python train.py --n_kv_head=5 --qk_norm=false --bias="all" --init_std_o=0.00543 --init_std_down=0.00271 --batch_tokens=65536
MLP neurons of a small language model. Each row is named by its layer, matrix (up: input weights) and neuron, and shows model dimensions 128-255. Each number is 128 + 24 x the weight over its row's rms, rounded and kept within 0 to 255. Numbers have three digits each.
Before each neuron's rows, "fires after" lists the tokens most often just before its 100 highest values on Wikipedia text that the model never trained on; "fires on" lists the tokens most often at its 100 highest values on Wikipedia text that the model never trained on. A number after a token or word is its count.

fires after: " d" 39, " out" 9, " do" 8, "g" 8, " D" 6
fires on: "u" 23, " of" 18, "id" 7, "es" 6, "a" 5, "i" 5
L3.up642:141112119137135115119136144144145136155116138130129137135092126160155106099110137094092117133147130082126131124134168095122142101132120097125132140104141134120124139117100124134150114124101138099127146135118136083161123101102133155129144134118148122105181086176118121065123101159115172154154103109166126133145125130125125127143078162079148161093125116123146128106157130129139131133135

fires after: " Th" 20, "om" 9, " X" 7, " work" 7, " th" 6, "y" 5
fires on: "ing" 24, "et" 14, "at" 8, "row" 7, "av" 6
L3.up1183:102129125113145128087140150168120175120117087101130113126176116189136119146148099129131098096153093168117097147092143156078112128135107142140117135136106136150138128111146157111125117112119097160169140102125106125133095145108167117159107142098109132120129121186192144144077150111140149127138138109159147143113141129145086110169100100107136131156143137140119164093118126151151121101140

fires after: " l" 12, " Z" 11, " L" 11, " high" 10, " High" 6, " k" 5
fires on: "way" 16, "im" 13, " of" 7, "ake" 6, "en" 6, "e" 6
L2.up1054:155144102161121132181151095151124114137126117094119124122120125126154079130126137122123145159133142142152132173110136123119149166173119183106132127083101128180138142095110122116147119117114102140133151175097154103120174175130133152117136096134112138134127108144095134152133127111115139150123110137152114142100140136097104119116068099103123131125124130118144158161152118109119108118108

fires after: " D" 25, " d" 13, "D" 6, "ode" 6, " part" 4
fires on: "u" 18, "i" 12, ":" 12, "ial" 6, "ular" 6, "er" 6
L2.up59:156113104120108103124167150122095156128125117134140116129115129143157081143116107158150135120103120138100115122121149127112103107140135090148124134126178138131134093149115130168148137134118137100154129083141142107148128098111117121136150122154100084111107083136098108099163130133187083142085104147114138118127129161137097093106103139106155126126059115084134135118143167136128121095138

fires after: " " 41, "," 23, "." 6, "202" 5
fires on: "5" 59, "4" 16, "6" 6, "s" 4
L7.up1077:167147131156151129124127135130108105179063128141114138139169131139126087112103123098158151126112150133100086097109114117140114120125129153149144139141069145139114110105102167131113140118148094145124159130129158131121070157118131083166179125110122143154085133117134087128120152129151108117151148139125154111113085095132123156141080110110176138131112157129162171112129123136115090200091

fires after: " s" 27, " v" 10, " Mar" 6, "am" 5, " c" 5
fires on: "s" 17, "." 13, "us" 12, "a" 8, "ug" 6
L4.up999:144077109170184137120137106103107184073103168112169142131135143117150134150126161106163123100174123130115112140120108162164115165121151132099092144126156107132138068126095105166091082129091177088151119088176153132113154132148132099100119134106128085092121121104113125149118097130128091134183143140164143127097127158132113127157109154164162113165180130125172108096178101152087125138087

fires after: " V" 14, " D" 11, " F" 9, " G" 9, "g" 8, "al" 5
fires on: "ort" 13, "h" 10, "est" 9, "ub" 9, "erv" 6, "ol" 6
L3.up804:096098101168141155153134162119128116087127135109182145168175128089165111134122141156124153155156104135104088110134122094094138127130124100087092091130145073124151108106075169139098116142118138132129136120123180159107079151114117180092147129106140111129110103096127102126159120153179154142107121120106119108129097105112137125121125119110113155100127119093084139110174161106114135154149

fires after: " f" 36, " v" 11, " F" 8, " V" 6, " T" 4, " c" 4
fires on: "av" 21, "un" 20, "act" 11, "as" 10, "an" 5
L4.up984:127102158110149127128117129145101135154151156095120131153123117108120128104154157147105150136145171143143114117147133129084098146120133143119114101116169119089128132134113138135080109162100080087097127130137155149111155111099128118140146069124138130080132123104126138152130094159149135134143111130092137128132122135157120117120075077117136110135160119141142100086156143186125113176124

fires after: " S" 23, " s" 14, "s" 7, " cons" 5, " sc" 5
fires on: "um" 15, " cons" 12, "ap" 11, "ul" 9, " sub" 9, "em" 9
L3.up516:136146096102107129148163127128178134131144101159130140139153102127179126148136080126133105142117130120150154157134134141109185114097119127174134129144117128153126114126147146154088152110156139138142098156120158142151114130152122102089121111168121156136121099122158151110173112138133069160118138126137090133143161121162102139167121139116128107141125146137106112089067137123102109094123

fires after: ".\n\n" 17, " S" 11, " |\n\n" 10, "==\n\n" 8, " D" 6
fires on: "===" 31, "ant" 8, "====" 8, "==" 7, "ivers" 5, "amp" 5
L4.up746:122112129149117149095158135122164153090127123138149116151166137174177085090154106144168138113093115083123157142141143105136147115098099114127125126152147116154088131123138140155133123119131095181129113119162139139152113129105133105182144133094119106159105135100102107114117118197071154157114125092152100150175139149147104120121152127103136164143084095077133113184132129142161119142108

fires after: " |" 64, "0" 12, " P" 6, " G" 4, "1" 4, ";" 4
fires on: " " 68, " |" 11, "P" 6, ";" 5, "ts" 4
L3.up801:142140149126105133123134183094111134090125130102170173146079130105127093165147091140134121164126110128112079147159114097159159138121154107093128079139129142137151119170131164128138147126092136096134147136070154142123124151098134149094099108132081131154188145153134147156151113137142134098095109121116118073137140091134158141151159141119181148123121159138125084132130122074144116130145

fires after: " Y" 18, " O" 9, " y" 8, " e" 7, " m" 7, "ok" 6
fires on: "y" 34, "our" 9, "anc" 6, "in" 4
L3.up1147:097129114103114123083151174098122091149092076129151151124142106136121122121118120081113122162130140127119108156101117149128134168161099122127075166169120163152126178126133097132127142120125146152129176123114141099157142106137079143119133101130100140147129153146110119144115094120112162159152116127099115104072090129163163150138106135143153135128068132156139160100124170116140099085133

fires after: " " 28, " p" 13, " R" 8, " bro" 7, " F" 5
fires on: "ad" 29, "resident" 15, "enc" 9, "ent" 9, "rom" 4
L2.up1023:139144133102135155114084114180135106136103134096137128092143126107138070144141142105156119153144132142134136157138102112123153134115072123084094147135125114105139150113105109147094121104126118132151153141158106099127096119140126125115140087120168172116103072131145150141127102126129070139105111133114156167111161115131116084128119181113138113126138171125137137118142168095157136131130

fires after: "," 58, "-" 6, " " 6, " |" 5, " the" 4
fires on: " Th" 20, "9" 14, "8" 12, "7" 12, "0" 11, "6" 10
L9.up734:137096089138103113114154122115105132150064144141142129113104142136092121138136133138137120156096140127051124115135104134146108087103150118138117110186104146090163113110118122104102112092112121155091114104139132125152156133111113107121162102083158102122133129118109144112078115127065152119153107161106149162155131142186128106120125124126138111125139138095125126114152150153146102112119

fires after: " l" 17, " L" 15, " pr" 8, " Al" 7, " del" 6, " rel" 4
fires on: "iv" 18, "ig" 13, " cons" 9, "iter" 8, "ib" 8
L2.up424:145164125128131108120110122138104092163115124125150119126153177136076170092177139126106162097110100156105162114133125119090143130133145135112129132125140152158138152122126136170143119146125109163140138144117111121120054138119094134131101108089124147138126138094128062134156132161087152122112101131119110111182145131115100136138155108175127134154142127123112106131150083096138177149112

fires after: "201" 24, "200" 15, "202" 7, "i" 6, "198" 6
fires on: "7" 25, "0" 25, "id" 11, "u" 7, "1" 6
L4.up1043:153121108115150161122132146118131133084119132150139135127131133121119094109125099094127134150097197112119137149087152153134123070160148137144155151128156131094106143113094130084111159146162133112109156170146111130143133086148106140153097137152105127077093163111143125124128090126146134147129113148123096094132151110113123121118117131081146127089135144129103110125188121114137178148132

fires after: " " 54, "," 16, "–" 16, " (" 7
fires on: "200" 37, "15" 9, "25" 6, "190" 5, "196" 4
L9.up62:150081128142132103125152129099098095152157115118162106096133135107132126132128125095142105114086176135131159120133148128096167105120121129106098166130128133140142151147084112124127073108145146123107087127159163163112074107054124155147112166093156137158111156150128117147096141166095132209105082155150177093127145148104126092133094145109136091114131104120094114102135090111140120159122

fires after: " |" 32, ":" 16, "3" 4
fires on: " " 57, "C" 13, "." 6, "," 4
L9.up5:128110115104155100114125109122118145144119152099103148116106129117167141157165141121128171151138150156104111108143119123157100126116139148084125134147149118118092086122161101159140104135138142122098084148119149153082156101148117164128136139116101144099167111171126126156123143153122085104123148156138113120117134147068129127105135140103105139156121183160137166133105116100151137132122

fires after: " S" 26, " K" 15, " M" 13, "M" 7, " the" 5
fires on: "ar" 28, "ep" 12, "ari" 8, "il" 7, "uc" 7
L2.up265:130147131099167119112113121098158148139112124147138115140109127114133151110091138125106166126158138104117146076142118127089151118129110180131140143117170148145123172113065071086137135137165102111143151135104104128155160155115149111135140165165081097085129130151127087124069154111107086131115103119133108135117159094151159121152117138133143146118148127150107150087110105142150135156071

fires after: " U" 18, " re" 14, "oc" 10, " cap" 7, " sign" 5
fires on: "al" 19, "t" 13, "us" 9, "p" 6, "act" 5, "r" 5
L4.up373:164095115132139130143151137147078128124120156135118117133146116141101114117132129148148072138158106138108152115119129129106150129090080151135122122127160111165121137153084111108159108106118166131151149144102125102123107149124147122153157135124100108124124144132158144119145095139113159165161158117101106090105124152119130132139120122100167138160128170078110130084131134159128106164097

fires after: " ear" 14, " U" 12, "iam" 7, " Pro" 7, " pro" 6, " stud" 5
fires on: "duct" 13, "l" 9, "ent" 8, "d" 8, "act" 8, "n" 7
L2.up725:142120118153133091113125109141102114158137116135085119090123125167104115143126125115110164131132163148139147080149113138153109078123121137119192087127135147081130104118124133121137149126107122103094092151094099132128143129120123194099117123096120114137078118137145165164143080127160125135172091132148167133115133118116162123119164137134164161157167173146133155100141154179140118149117

fires after: " No" 26, " O" 15, "ow" 9, " sp" 7, "e" 7, "ight" 5
fires on: "." 25, "l" 21, "'" 13, "ft" 6, "ver" 5
L4.up459:094091119117169131150126152202064121142116144126104094122094155139128113117107150156135137130076097098149130120123118112110137166090132146133122165104133128108144141107141102140088151109133154134158128086125168086140107152083123147118110111136142161142126148124131111111130155149110091080111130112124116094169126138101108131137086132104128138121163134173143109088105123134143122149112

fires after: " |" 56, " " 14, "%" 11
fires on: " " 40, " |" 11, " ." 8, " were" 7, "%" 4
L2.up150:113160134148097098111143097142118135163099145139159141144121111128140129155151150099144112186122135115124120173128134130119124099105138097122126120105177154117151156137145095085185131161115102137146115142064142159107135123125140084140129134157123161138133103186107118116098136141142147109141180118097111121169120151153118121110156085124134129109113139108123119105160129109149139137136

fires after: "qu" 15, " g" 11, " Pl" 10, " s" 7, " del" 6, " l" 5
fires on: "at" 23, "ad" 17, "iv" 10, "et" 6, "ives" 5, "iving" 5
L3.up399:178168074117076128143152122125139120161135176117168134116110134141118086107125083107141167133164110157122116094123095154138128173115124089125155172115122132140104144123136120145135121145099119156106115130120054078122117147096158119100097120125121108152138159140105124142110148141144089135138123143104175130134141131091098120116087109119134167113075129145158124152115101129149157136161

fires after: " c" 16, "c" 12, "C" 10, "h" 9, " C" 4, "in" 4
fires on: "ur" 13, "ib" 9, "a" 9, "em" 8, "ol" 7, "e" 4
L3.up426:109148125115132145139149119148145108119093096122169161125111162149117185120102110166149135134143133112087115121144098154132068108091086168097091163114120145133164118128112186102160147077166145106146117095146149124097121090157095118140171195127086136115136108117095161157144127121146140145150170160147136091108160127121109105143130152119123094131128179164150097179140128176145161146121

fires after: " d" 45, " ind" 14, "f" 5
fires on: "in" 20, "iss" 12, "i" 10, "u" 10, "ivid" 8, "ort" 6
L2.up413:125171097109124144134113133100125105090131106118198141122089174126101129082146095100179116104158125115119147145157150136131108138099123151159127122102156113119141129131131118104131126084159168162134130092137103145131147123092060110119112116117097130132142104130143127121134137160122140088144130156145120147147135139129096152146097117150138112145118126144152148152131134131100142148125

fires after: " (" 14, " \"" 13, "-" 7, " I" 7, " Sup" 5, " Inter" 4
fires on: "c" 30, "g" 19, "re" 7
L2.up1072:090120102164123116113104126156161207133143123133159115111113107088138180198098106171088140099079159125137095148113112150164137080127133112122096148159099101127106150141101130148121119124121146129149151115103147162167157134137133149146107139137137142125104117145143104133121124109130139100151140134120151133141105130138120134107135111099147131172145102125167175087110078107106101143119

fires after: " in" 15, " to" 14, " sp" 10, " Bro" 7, " ex" 6, " In" 5
fires on: "ok" 24, "te" 12, "a" 9, "ol" 9, " k" 8, "k" 5
L3.up692:102143105110106113126149124145138145153135106161154126154149130102137139159185136097166094101118140133135082176111148078120106110088129148138155136114130140108145093142084156157163142099133115168181133108119155106102124142162103131137130155115122094113108134106098145143133125133152116155110100133142154153094134161160097169149174090101132125122127117123113101157072116116103109131106

fires after: " |" 34, "2" 7, "16" 5, "19" 4
fires on: " " 37, "." 31, "′" 16, "°" 10, " (" 5
L9.up906:093095139128107154136125123148118151119135140084114136142098126129089152106136137120137146138127109146150134093140138101117102120110170097144135157111136169116126096109128105156161146177088191117120107110108117158102104083125098147115148122146131156108135110135143167174090103139131116114120150131127118141112143134126139148122128094140081134096112132139133155100089143070169142124145

fires after: "z" 15, "ro" 12, "se" 8, "ian" 5, "gin" 5, "ic" 5
fires on: "il" 21, "a" 20, "it" 12, "e" 9
L3.up20:140149088134124160129093118128114122114122137130106133139129146137156134110089173108192099133162125163154165096076142106116119147118143114136130111100146125077171145151152090090116138089111127137153161090111151078102122099112093145116127128114142122138177145097102127117148174128124088092166119122129110144171156169144133151100151090129144100155087152126113092171113135111161143126170

fires after: " (" 57, " \"" 10, ".\n\n" 5, "==\n" 4, "\n" 4, " |\n" 4
fires on: "N" 30, "A" 21, "O" 16, "H" 7, "E" 7, "C" 5
L2.up528:118142146148114121091108170180128153139150149121110189137112107157144132158125124111137097106140162107122128147131157108116142091147138121077102129142136105128108143080176119149126093181140122107125127099148128135130114176178086172155097135091136138149131142132157140141139139083131114148124137106139140132118117098122151112100151140115154117143043164173141119158118153124108129112149

fires after: " " 77, "–" 6, " v" 4
fires on: "15" 22, "200" 11, "10" 8, "18" 8, "16" 7
L9.up256:148103111108122141157106088144148093094114078167122142139110137091139158134063109124146155109111171124144145140128103131165147145142126158121116136103129127157104153153083134117117147163075120132098128101119128162145094099122164133128104144104169157075110113170116118156119133151079120138110092111148150140162118144099143080122146116144109120143120123120174146140129135164164150101135

fires after: "–" 52, " " 8, "-" 7, "." 7, " S" 5
fires on: "6" 50, "7" 7, "0" 6, "aint" 5, "8" 4
L7.up27:123149139140126110113117103104150141083119141097110165137150121117134127126070131109107092104142127132116134109132121115155111108132147099154149125141129153079088109153161140147140109093117133165083082163100139126134118112115152128180124142090152096144069108117122130134121124157136126156148147132155154184167092129146102136143099145074121157098133092145117150109108119138103118130083

fires after: "," 49, "." 30, " " 14
fires on: "7" 34, "6" 25, "8" 21, "5" 6, "4" 5
L7.up301:145110148138152192106121154163127113120138131183098153155152156084097136087129093080109136109114109149113147168083156107143121097147115145103069132113082135080155138157078118111169135082124119125125160106119131117113155131109121096142120133091133118124114101118115135152113092129128102111156125153098148131127134132086118127151126110136126111094122147142119145114087122114115072180111

fires after: " T" 26, "B" 16, " B" 15, " M" 8, " P" 7
fires on: "C" 15, "et" 12, "ing" 12, "ok" 9, "eat" 7
L2.up635:137064147139111125122148101131084098169194131138129114157130202134121145124150136092182112145152097152074086109120150102134119134136131091176119124126122151111122165133096155154117121144123103145169102101095131157111146163141105138154085145121111102128116149140142103155099132121116107106126129113101163155114154186133125075177085134168170136143089094127133072139169101153117112149074

fires after: " M" 17, "M" 16, " Med" 7, " re" 5, " (" 4, "u" 4
fires on: "j" 19, "en" 14, "al" 14, "an" 10, "r" 8, "n" 7
L2.up1080:103132148104139093154135130116159116096109082128191111106070144095115108139080117163097132098115153124183139118102133120133101110111148126119129107105151156076145111101115141167146081137109124144162143085151107160147112142158121139131132149151130174155141125116142104123158145139130139141134164088105156152126089132100086105146151105138143110131094089110157181126129113114144108150082

fires after: " s" 20, " S" 19, " Z" 10, " K" 8, "ot" 6, " w" 5
fires on: "ent" 23, "ep" 15, "ens" 7, "en" 6, "end" 5, "op" 5
L3.up1225:153100140103113120108128080111109148150081111136111111161138117121151121135094089134151136130144141128120169160113174177089133111139112104123144115143122132116100114110096135110145120091128123159118162130081157106108130149124163097126136144135130198171116141176145116168104095132160112154095149144169149129140142098143092133158094165117153110119124126147158126123079115156132081147110

fires after: " F" 31, " L" 10, " O" 8, "r" 7, " G" 5
fires on: "ong" 11, "ak" 11, "ort" 9, "ittle" 8, "igh" 7, "ly" 6
L2.up974:063073148085148135166133146078148151084152147132086139140153141092120141097096134122146098124107144114116146111094126112108162114138092098112113115080148157118113106124107158170146162112173179126145120173143116099130128136113114160142122146108110150101149140176134134131104103116138105092129145108129145145123121117138130152151120114116103147099102139159130131126164136133161125109142

fires after: " j" 18, " col" 17, " s" 9, " m" 7, "J" 4, " sy" 4
fires on: "ight" 12, " no" 11, "u" 9, "ourn" 9, "lect" 8, "ch" 5
L3.up675:136117137162160135134145133132167142130152107104100135117142119117110122135124073102142115102172098135085142145146141127098147125097127131056128128078150132128154132084103125139134114091118132146108136149104124170118143125121167102131148143142181144098163137123121141111136132109175124131149094147132166124103158102135125134086120143086146153126106114192149108187116171092145128119104

fires after: "a" 19, " G" 14, "ij" 12, " Be" 12, " A" 6
fires on: "od" 17, "ij" 13, "ing" 12, "al" 9, "on" 7
L3.up1268:117147093108154145155142150150141108092123148130141125123091146160150098105141180106101120147098127120117093125102097131066149145140120156155112091132156130144091147137122139157107141129116119118112131153101145137116123102099096145141099128127164165113147139100141106115116111142116092103164109060147148131139117139107119117123127106125144128111136136135138126145114107092130118131106

fires after: " B" 40, " b" 14, " P" 8, " L" 4
fires on: "as" 28, "ost" 13, "ank" 13, "ay" 12, "ask" 7, "az" 6
L2.up92:125118132127123124121162147160099102149146181133113167134112194087145096159091097127106072104155107125144098144154187143184120108169161133135107111113104114100134123155091104161135131135152115123132145151158111120100121091096113101143112124142149133142159173146110145153130131143156114130175099135157128146097148102126146121115127121140150124147151144145087119116159092114151111091146

fires after: " S" 47, " T" 14, " B" 12, "a" 6, " t" 5
fires on: "ub" 30, "ox" 15, "port" 9, "ant" 8, "ich" 6
L2.up277:129087126121155107115130124142129103119090182121110140102090160110135088128135132101203166108117171110120140136138128126126114154122174143132179120163151140137133133122114149130117164148088103125162128130114156087117111093165146145128109105095177150131127135115096107139117150151178113184146149121127117132145147145150152120150122126145076140144120139169126106117119154110106077115108

fires after: "\n" 53, ";\n" 13, ")\n" 8
fires on: "-" 75, " (" 24
L4.up1107:169107146161102114158104156109110079114063117173102114101146175107146112100100096132141136126158161167132153118148136123133089154126111109154154110136118105154129145155133108080123152141141122164121117128154111108127127168172143103119097158129163087138114124119155127112142168103142124074191133120110125160110129143157105159115090130117118110151146127136147114122146160184148140103145

fires after: " a" 17, " B" 13, "b" 7, " K" 7, "B" 6
fires on: "ut" 16, "anc" 16, "et" 12, "u" 11, "az" 7, "ok" 6
L3.up1260:108118123140115105076106139151097163114146147152130121130098116142111141136165159080128096085142125136113126146095137118115138130171141091152100135097102169119145144147092127122111103097140129133150113126113103109141152153103127082149128177098117165114106137106172129159082139149135107122124137096144161132110163167142181129113096157138146132073112159079147134158106128129110149123123

fires after: ".\n\n" 25, "'" 11, "\n\n" 8, " \"" 8, " =\n\n" 6, "==\n" 6
fires on: "D" 23, "I" 13, "G" 11, "A" 9, "ve" 8
L3.up465:116119094155126092090148132174156122114136121187097144136142164144130143141139128172117115115123168103124138128080155143117074138112107114077090147144180120142119115122143166169095130156126164139147148147141111189136119146152142157113108134070129115112119111103172176189107157114117156151110124117104138113108132135107087117157124086143143117134154142122152109150111129150109124129150

fires after: " University" 20, " N" 19, " Minister" 9, "E" 9, " O" 4
fires on: " of" 34, "s" 12, "ative" 7, "d" 6, "n" 4, "ig" 4
L2.up44:134178155092126135090143151113141151149118137119128107126099123117161091100141154120155110130181176116148168135107111137089127125133128100173153143144117104131155118148115143107143155135120140147133129098085086159115111132187127100143111107134121075131136157174104123117125139135127114091103150119132139129137103115094125138113137138133113113086111132140152170136145081091126100155133

fires after: " (" 20, " \"" 12, "==" 10, ".\n\n" 8, "/" 6, "===" 6
fires on: "R" 36, "U" 17, "A" 6, "D" 5, "[" 4
L3.up1082:140121105145106077101125129135142151088079140170119164123134149148136114152066116148133063126141166124125139161102161134125084120142124145090081133101161207158156147122118127131124132129148152169175131096149078188129157139147096096112132163124169144114090096146165139192141152104153112162123131142107125118157095158099110130118113114146120111095149138145147118190140116143094126104158

fires after: " " 34, "," 12, "–" 8, "." 8
fires on: "6" 25, "7" 21, "8" 18, " att" 14, " an" 7, "i" 6
L9.up251:105131145148156158130117146122101098093097100127143131162130079121157111076101134116148091083149126152140149123113125108127128138114111108122112147113163133114136127126129122122103176135147154136120135115150130134160144090085145106173180102132145115137111120109097131099110107121113149161136132073125135131167170134076144166143141147127093121079153112135119159100102114143127049144129

fires after: " B" 16, " Ch" 14, " b" 12, "ud" 9, "B" 7, " Bar" 5
fires on: "ic" 20, "ib" 13, "it" 7, "c" 7, "l" 6
L2.up686:130116093131114154136092151132135075171160096129114099127102119122130147102135103142072115106114142112108157137182106132144112104131103158128144145118141120147110123105113130128215169143163125127123136165112125118146142120147143122147170071138169154151150126112132158136108131092088121108144126154091140100071113114119147155096099111152082105111124158172110154104150125109163100143167

fires after: " t" 20, " Gr" 11, " Sp" 11, " F" 9, " Tr" 8, " T" 5
fires on: "ake" 18, "ain" 10, "akes" 9, "in" 8, "and" 8, "act" 5
L2.up432:139140132096105128139146112099148140110139148136118135117115138113130122134099075149128099118170139072119132136121182147129148135130145146163152154188160102138127129127113154179103162136116139165109087113143164106149156154121115127121107132123168118137144135162088167141130161109122090106157139152130168122139133153139176127146138122116138124098123106149145098074094136127094104140112

fires after: " M" 15, " N" 15, "T" 9, "M" 7, "P" 7
fires on: "e" 28, " J" 11, "s" 11, "H" 5, "A" 5
L2.up1262:154117131115175153116133107139084177119105134145103100126055135088166121127126136104118085134108138129115128103114117140146160145132133100151131092120128117190151133128136130128077102104119139142135113100150155119132142113159143126109137156143127090107181105166078105125126125137075123160151128148115133095133107107133105119098091123147158142117114113131115125139133098143131115114096

fires after: " R" 17, " B" 15, " J" 14, " E" 10, " N" 6, "int" 6
fires on: "ru" 19, "w" 14, "ian" 9, "y" 8, "il" 7
L2.up111:067130154133110124123107121075146165096113124150114154128129176125130102132085135151157111149152125110126122169165103130144144139143146173144186154127099133115105136092177120111114123114096093137146160150144141171153109128111107139173129107139100148141141160147130135081082168112085169160122103157136145071132140136121112160121099117159153116136201141102120169106106111141113150137118

fires after: " (" 16, "," 15, " re" 13, "-" 6, " un" 6, "h" 5
fires on: "b" 18, " while" 10, "ath" 8, "c" 8, "ch" 5, "ib" 5
L4.up580:151085134115101147116132132165103136155090143175142132119122148150129141139123116113131099133116167111131158136119124140125140096110133123140102155084136083181136134137124168101101116129139168169121099146160091143097136152140095119161121113130113145095122119111099133140116110141158116137131155113142131156099119181065148141158123164128189136144160147161072166108126158097132115158129

fires after: " R" 17, " N" 9, "ock" 7, "n" 7, "int" 6, " E" 6
fires on: "y" 38, "h" 8, "ri" 8, "end" 6
L3.up239:108117100106080134103109162130131143158131106167110141100154166088118151144091162125145127126156124122075144099141152137130161165146167112118128152135075131145067091162111094124131115105095111105156147129149134148164118124130089154124117142124108136125161144125109127134156119129103116119168112113116086147121132166140130159127084142109103103133136109125110115144129062129143135140104

fires after: " S" 22, "ub" 19, " (" 7, " F" 6, "-" 5
fires on: "m" 27, "ub" 23, " |" 7, "re" 6, "or" 4
L3.up1236:115146112108066131102150160120185102137140086114137164197136097091159109138087104133152095148125169144125130180125128114161085140144108159114128116138152103091166190119086101164130105135093135150139116124133132146123107145112151156119142150125161125092098127098100150140116113088102086162093136091141123143139138088105081164128130092138144169078114142121111109135146149120169140106139

fires after: "201" 31, "200" 13, "qu" 8, " c" 7
fires on: "8" 14, "9" 11, "6" 11, "7" 8, "ad" 7
L4.up252:184132139134121103142123115123145075074117136167114138118159078126131101159120093154154105148112150192085112073116158133129095072157108125130121152087154116131158099116141132124122131137150106136094122168134112107165093110171159161135101112148151092129094119115163133184127141121122068117143134105138117117150166100137121130122149141155131130097133148125116127099125136125118095115126

fires after: "\n" 43, ")\n" 13, " w" 7, ";\n" 6, "-" 6, "al" 5
fires on: "-" 62, " •" 6, "if" 4, "ee" 4
L4.up1051:137121138150114145128158086135098146134126129119098076137127117100148127097118109113106118138143150162165131143110173107110141148107119125157127128124130143177141161132157098082134147168106143125109094131127084112111116165104129165148184090105188104090136122165112129087110158143124098103149128129110120181048162162131128155148141108105157148156111180150170157111109124158129119161142

fires after: " re" 19, " s" 18, " sy" 6, "n" 6, " sub" 5, "ub" 5
fires on: "m" 16, "en" 7, "al" 7, "ed" 7, "ve" 7, "er" 6
L4.up974:146127127085106142141121123146142154158105098176155137138123097100093187118166139115141131125146138142118122163133146105111102104129116129085133073143146105137098092115130162114157150118136170128145121148149144141105113141110109134136110154112151121116153129138133123153112155143126125099119135170158161149093116107147114093133124151115149137085092145135125129113111118151145121128093

fires after: "ir" 16, " I" 14, "z" 11, " A" 9, "ur" 5
fires on: "ra" 22, "on" 18, "r" 16, "re" 10, "er" 9, "ar" 8
L4.up488:187146172139106176097140132096120153150099112179120110119122087157127132120133138100164165124129188108160134158095115104091105107119117138126115085138158114157139114136113082107133107154105133131103112124153106124150114098125138129164151107144141142096130136113128127126113152163108142125179142087116096109122168178093133110103094148132135096129145144129121125149112124104131086104126

fires after: " |" 54, " " 39, ";" 5
fires on: " " 59, "0" 11, "3" 7, "2" 4
L7.up453:124132127158146133186110127081127123154078142144117089116118118109100133113099151100127071182148113150112110165150135084136128127130152133107161084151162115143142119149142125116142110134129154124155105117112128141113118136100088119127108105120129129132137141149142152142132131149106145134078098122166115113159119141128147106093166117134144110111133136120173133148117148111100147128145

fires after: " m" 32, " M" 27, "M" 9, " y" 5
fires on: "uch" 12, "en" 12, "ult" 10, "s" 8, "ess" 7, "ach" 6
L2.up65:074100168142105127144174138122157162089152140097135105147127156115132109106102135116124158148110120157130101133143121158121176103113118116130128131124166135133126135093119122132082113116093119140111141072171114149107164131133174094077098093156168126080142142130131168155120114092131116154137128117141115128102101111117124160112141126115187159116091069138081091091116110145163128128114

fires after: " " 50, "-" 6, " (" 5
fires on: "1" 42, "2" 21
L9.up716:113125175150116150103112134088214129165126091110127099108127150137177111145112134105112136158123120183109152165098152114145122116094141129167141120130110118130137079117124184145186105143096107098157152103133115128153116139103147151145102143074152067111093123110104102143111159113131116136112099109102183152141106131142168149114109138131143137094084138120131097126103128126135109118142

fires after: "h" 16, " to" 14, " sh" 10, " l" 7, " up" 5
fires on: "in" 30, "ol" 18, "ib" 10, "a" 6, "ell" 6, "i" 6
L3.up1212:099101078097119145097147111156153050114105116139143106162184134142117156140130131154132109122136170107116141117108143121121123130080156114109085115099127146113123130123081153096137133074149088147143124098152176146119128068122134136142135186115102085130106144148135110107116140138156154096157128134113098104131104104125114144150101052083138149116130176141134133124161123125078168166164

fires after: " R" 24, " E" 14, " e" 13, " d" 5, "E" 5, " Br" 4
fires on: "p" 13, "ail" 10, "h" 9, "ub" 8, "le" 8, "ob" 8
L4.up628:139143146165122150160097147137170158131110168090128133116135142141120143125114158082151159126119083154110137191119095084130115177152144105139114133116115098098142113133132143131133129114136154116115148127130135125151142119141150169099123109102151174118115067125105157139120101115095070138136121109123160162087158169116150131128140126098115128104135156118148157174185122194139141121108